Weights of a small transformer language model.
Architecture: RMSNorm before each block, rotary positions, no biases in attention or MLP, untied embeddings.
MLP neurons of a small language model. Each row is named by its layer, matrix (gate and up: input weights; down: output weights) and neuron, and shows model dimensions 128-255. Each number is 128 + 32 x the weight over its row's rms, rounded and kept within 0 to 255. Numbers have three digits each. A neuron's up and down rows have the sign that makes its largest values positive.
After each neuron's rows is what it responds to, as a language model described it from the Wikipedia text at the highest values.

L12.gate564:192067139197133104063099095178163126097184093105122143058149161177134084177092174092148186135147125137136157131099144079061151090091107170093117114137122106090167138136104121064132125113126149090154147092098118138084133046115104079100104095154169137086098125109103178129167169115156124160140112203143142146149112137152100129120060140097206122111109154152070161137110138110130121083098
L12.up564:079117116121087091135154135158160109177101158197135161070090106180096099144115093137057117073167065160074097110129138143094107133118127168062143150108124118142127101046140145145151083116086141116126105144191079119126157128164137099099183108137127164178104125070121142124152127083155149109139100120137143191130116133096140167134110204152177115106063134149098118128089159145125156084106
L12.down564:156075139182149109151113139157174150100122143191121122088095115125105085176166112140129111124165136147123077131077152144099123120120172111094135094089116150159191108168143153121070114134154119127062118109143107177134130097098074131108137148148154135165147133052087158091192120141138187107119108123167164152136098113131041180146163164123220095099163133165099134124069167092132122145033
Responds to: Fires on first word pieces (mar-ble, fa-cade, clo-ud, be-am) and on modifiers or conjunctions inside descriptive phrases, such as rugged and moderately, most famous, previously released.

L12.gate678:145117121121155135114093114130118134089065121092112163068121148092172101114150136103107109084080078125170165125110093099158172045128104156129207130109114111168093145161109109141090109116058161133152163111118139140101131071211118080074123102148157118105111177208145147163173198138100087139133093083158143185109135143101096145123104135089174121146126069122171213084150187114153137120080
L12.up678:169146132175078149112142154122038137139123123127147133116132120087138142147078151120106127147175090145114178071119116086170086110104125068089089165115163166116109199096144108142152096180178114111090123090108116138147050193107063160140194173107139161172122146138218163142109130082137089072129089107108092158133168076134150105124100123145194119152109159170069124120094110134109131134133
L12.down678:068085140151109109065138165108202149103105162121149149116139117120138096177081155189118120166121139158138121189124078169082125219160129088143154085065139143105103117138079121171119101125153129138127180173120107130094228084142105126151119127055106116141117111046134157103153142119180142146048139107160144097133140106105149113181138084202138145174173109176109159114165105100104170028166
Responds to: Fires mostly on "of" after quantities or parts, like "two of", "62% of", "one third of", "part of", "corners of"; also units after numbers (ft, km, million).

L4.gate591:112141070087150184099155080152132130175139127119121130171143146117192105131113163148149177109144108144126101166114167084105183114121142140167101211097160168150115123107168126130156076071128120159093109170143151116142104059097090059109106172126098134095117102132152112146200085124171127097131158146155140087086084091100063117134128128141074158139085091111065130141147155127090091102068
L4.up591:174101104110165123115092187179098151078135090116117083138187118176146148160088118116098080071123126174172153126112086069131119157146153138095124150147109191065124111113104148144113167069112062146100112169086161180181138132187103203157163109166136118149188081142131173135077128068162084151145143166051122076106135176127127090105121145181071124127122107109111144085090137045129180107082
L4.down591:138171148088150121197132116151140130102134128118111166199129164141141156149176197123125047163168098194129103118166148134125138068117132120118132142145120105074147123142132096152137146127101128197176188182121100142112069109114110115136168103173088148128164117196122055135123130179074143080170135177187124148129097087108100222060124120148168114118122098175119128172122069153156133194139
Responds to: Hyphens and periods inside compounds or abbreviations (non-party, six-month, U.S., St.), plus middle pieces or second words of names (Nairobi, United States).

L4.gate500:142095128147176105140087096145191139170233087088171066087082112138137101140148216190147192131131110158116119087185133137050170163157168158176169121137143124039189155114160107133101140159125151161136100097196149124121110145146143093143127119169110131130167111117119096098157084132139120147093105142178165135091120099100083154111089085075084086149130145149103135114137135099188136095133
L4.up500:132129107118084077170149144157152132144112143209094131102107104160168065185142141150054172141077143164126116172157107131071117129153147158137147149111082072154165098135134065134057144120119127140130142109152095134143119159132113091136148139077125134107132146120113119107180125110157145062034139147122155163110180159138101088150113126091119101127143154101106119161182138128082189102082
L4.down500:204114142133124110211138151137147088176221103162090115106122130113172145144139133125131172110150151104149104101178147153113138110152156168159160146146120097153125181137114087091103128170147132159152160098138160163167104147110141147119150133136106116188100114095127165111157116144103104088131057075116107151122188106102101198163087065146092131160109161143075133132131153137118094076145
Responds to: Fires on the first piece of a word split into short pieces, especially be- (be|rm, be|sieged, be|havioural), plus So-, Pre-, O, not, studio, game.

L5.gate228:098105179165064156105178125075146156122081157144111100173119068077106104122172118151112144223110099109093168062200142120108139149155120066144163102144158131092121085175081094117166120153180098174179074115151105099116110114118123152128128134170109154156212123124161108114138114127137133134143119093124103143106115120099143055147108111107158105144085123146104122155144128107075142125142
L5.up228:126146110135207176152137145161126126196121105110134112101123141142123120161141135174080121134166127137121196162145132141105197163116108158129152151174181185059165108175166122140132146088125055073120094137116125129096083135135087117041151114155087071142182092130181161124127122078138153173124154139117146153125165119123109129097139111110104138122121121096062118096108094072124186083144
L5.down228:104153142102122092175108222151124135166117162108119138122150077154087095118143144130056109076127137090144125145107094103172143144097086135136166172108159065097126057074136202105122115100137082176149064130138152109067132124120143177149127110130151161155140183110158087103128137124145165150149142140120125056159082165149161107092158169147131147161081050168119138152125104123112107144176
Responds to: Country names and nationality words, chiefly the closing period of U.S. and D.C. and the words US and United (States), in government contexts; also French, British, Iraqi.

L5.gate36:156106123144134088154140115212174134144169116114221111108103140084135132097077147076111126108062135122131140116159123105116129172116170185203217118107075100118166158079178131150111108108121110081117095100124090127087110125168109172091141146139124116097167133137119168149094141116089066157117106133141145154083159123125087150152125084114101168162135144116133083141110154177150127111089
L5.up36:158155051184088102092092100147127170151153121183165148127158118170143067143184167127152117142161151147116117139118141082157099127179142116151129186076098094092145124165167130117152155162155154098074083170080071129117096080145155158166190156159113172182122168130129136117129147123120130171114101114155092132105100103086137095161133127090123145095150153161152110086163129082152130165079
L5.down36:128089137094158121134127101131165140141161080102129097132136168203083142108092064095192150081076199135129132093136103123076126152167126178173138126130104108170182135100131127054073135122160191124068125158135109180151106048129168109121178165158117104174124096109172127119111074099095117105117186112116111142123128103102119156194087116098147111060116144152098096122171151124122109132168
Responds to: Opening word pieces of a longer word, often short syllables ending in o, such as clo-ud, ico-sahedral, zo-oming, so-litary.

L4.gate572:143109122117214167154156089118152179103093112149147139161108070150124178136161130133137130157124122129157120120103102104139149143110107103058155118132166119120111146175132159140092128121144108153105179111085132101066094137093127173097141124049137168092103088139113174238125146163167076126079108163086114162169120177140122169157149163102088138121110115136109166154077102149205162124157
L4.up572:149129180110111122146165125134145146160086145131149147147128161087071083139126085074191197128131125172135159133163111113147129129068123158050159147145093101159100160123060120104132128106186136114095164118138102148066103133110133157102091109117104068133179117157147137160095140127120085201133130169141101130182139137108097183116103155123151139154120117101126132115187114173157121143062
L4.down572:151154186206169129149108103159139119096086154119184185109032176109063166141145175183151143083108151129080127154086154070142120124133147129122171115112169195112116129120177172181104130095102169141145143131133154091117063119160151134109150108112141073163120111174137124127071221156147162138191160086080103151147116123093167142123164146123125107176101108077150134183152172139066091122106
Responds to: The word "of" inside proper names, titles and fixed phrases (Lord of Shanghai, Hall of Fame, Article 28 of), sometimes the "of" in "offering"; also mid-word pieces of foreign names.

L12.gate627:161133167134104109140133090099145175092114104176117137100176116129072084102092083123075169102070133127105089111139089097151205150134103132151103140145109137133096138109155170153143139133178122087176170128200157131158082132124128145147118080116160155163172156137079046104153156123142103080147171133100108156074124115120156133171139122091101175114118212123127085176157140144148156118125
L12.up627:131116172067157116125212119119142111159120073180148098140129134167187136131190109094106109144146179130082145146108152130136142148184153120138135141138185123134094105148109186089134104170092135199115095117115067090191045115081118143058136078149154083151166144099134134094121061173106128191105138129122147120125155115140115184091080118091139148154070062072117148132100151148145167122142
L12.down627:058113186125128170062157171129185085174160116129130217126116156185134127124165103128102110144157092164150120152088134077133115140104116094154117141096141121082102162174130149159107147162187161127140177103128115165125131163108095158125152170118089112073112142057143102097078149154101119183098179124130087130090147136119169131135169138146131094172040140171144114117162126168155179163101
Responds to: Line-initial hyphen bullets in infobox-style lists such as career clubs, area, time zone or population, e.g. "- 2015–", "- • Density"; weaker on scattered mid-sentence tokens.

L5.gate189:142135186160165111153184144065154095061063163143127080146113099166088105144130145100169167070097162099131154103134081148217097103135131134147099105128134110190131169159165126136112135115087146143120201091050127114164151156121135136187149076117143116103176184157185073120094107133146116116155154162118143108118116148166106135058086142095137133118181162129166128109149149175161173120140
L5.up189:112103136105155173095097071150110084154151068185081094092084112155127092130108107111107100134162168166147126117194200122059083111163101133120124043174110111110096152123160170130103151129113135135098143110093106135102098087112142169165143135092168107128161136088098197095136146114160105075103155119102129141130185121120160083076165102135146124064131116106134176136132113213089146121152
L5.down189:163124129068100146171141216118118119135106076129160180121083157166162143094171136119068126114111100136160140130117127063149130097150118098098069151066107141123085154168097078156161141106150113130155120166166154151140154108091070088083158146086145174072110123109117113119106143152069147150130158143086117144106098108114124167128147135118093175097181137122153116186028145077151159109098
Responds to: Last subword piece completing a word split into several tokens, most often -y (myster-y, laborator-y, eas-y), also -ity, -ement, -ive.

L4.gate646:153189150173154105055109157072155135107147103106180097127105140151182144130209169102116148129138148165082168140079128088091167134168128137133104128111098084108153109116123135147205139140127103151105119087168162169171130128059143124146141128173137096112128117163116158116171110124124171018164116091112125118140092152145103108103117120148117115087157152197147141150139107120086110136140
L4.up646:117173155088130178081140110168215152181081163100118121077148106077101089106136134117143158123148119139119062139111109109112101132120103123150154121143205113106140188184151138143178104123113160096122121110113081129131159127125145110151150081175093157103146081080097141101122051170144144104131111150109121105149112070133162135104136156152118073102143148093069130131162150179128124215192
L4.down646:147135111164118158171172149181155081147149184084092111117162128168105115111128129137149122031094200129158123078155102089129140180170105115157160135120120150083148202193124140174179118114073158161148177150139168120090139174166163157152119131101181147147168095180112176101146127145127104141084123117165104143123096161188083173110065159167099128177207159129144149103153128148140094123171
Responds to: Final subword pieces that complete a word inside proper names, titles and headings, such as Stud-ent, Reg-ulation, Right-s, Memor-y.

L12.gate87:128096087167102092157114097079129161122155115162100143119140149135090076116163134120113107124128146144209081150128108118101088104186140074117132125110088161168127095111097111096151157154132157152128163168145115075103135145088170066159214163140179151174164081176155103146079110134129087114098121117160091054048106112115129097118177121160143096121101188131117171104096086114145128131173
L12.up87:114119170135183191078116125135144116119183184100148128152152103166074183122100171153116132183134086134161120134138119144151111138122149141077127148140143102093085150151086148134190102118092178151102145213129141149109158136141113106096156081142138111166169073147161133145097106089134113136144141094133097110131186119128112046093081117075117165118100152130159116111125089092086161084155
L12.down87:181130073155174168132076130056072109149124160098133130121121154080152177116105153094121070125103105132137142166180051096103181091135171110128135124153155112148158117157102167147151184165099131111168161119143144153121116170114098116122159160153090145126131094138140102087182131086092125137168158195126151091165137123167099135080097145150143144100113101131185188150136142096157154101072
Responds to: Mid-token pieces of "United States" names, above all the period in U.S., plus States after United, US$, and periods in M.D.

L5.gate483:113153072119150142197139149109067137123121182127231147112100126100101204138148110074172122100104124098138133097157148141113145098140109130173123127130118130109184149149095136143132094131084116108135098095182150076135166128111142115057161108169146100115152130046146183167137105138081052129145087033135100095127123148122119142139133153137163118136125167081136130091134145142172167112132
L5.up483:118168106141107191152142134105133094067115158147105094134166103119213126160163175115221122138130183217132183110157156093144160101094119148149154107085178181065137081139168056139153145148136108174128126126123124141069100086114157194158116142150125169079152140165135134174104159134124119147210122095160129142117128168138142059098097107109114116177135136109205130146135163156127136068081
L5.down483:094136156091087124156111148108103103105119146115127148180045150114086115160107118118152057162151071136179144154162102183092165150098170125121077093075136145065124166134110128080131111159158106139111152084168102086049089165089148064136138149103108141138130137164112122161147103097094185120146127193114177092155136158165115155091078089133111085167112106120145124121108147076164157153171
Responds to: Inner word pieces in split names and words (Ger-ma-ine, Sil-ve-ira, Har-ri-et, Laund-ry), plus "of" after "one" and table digits like 10.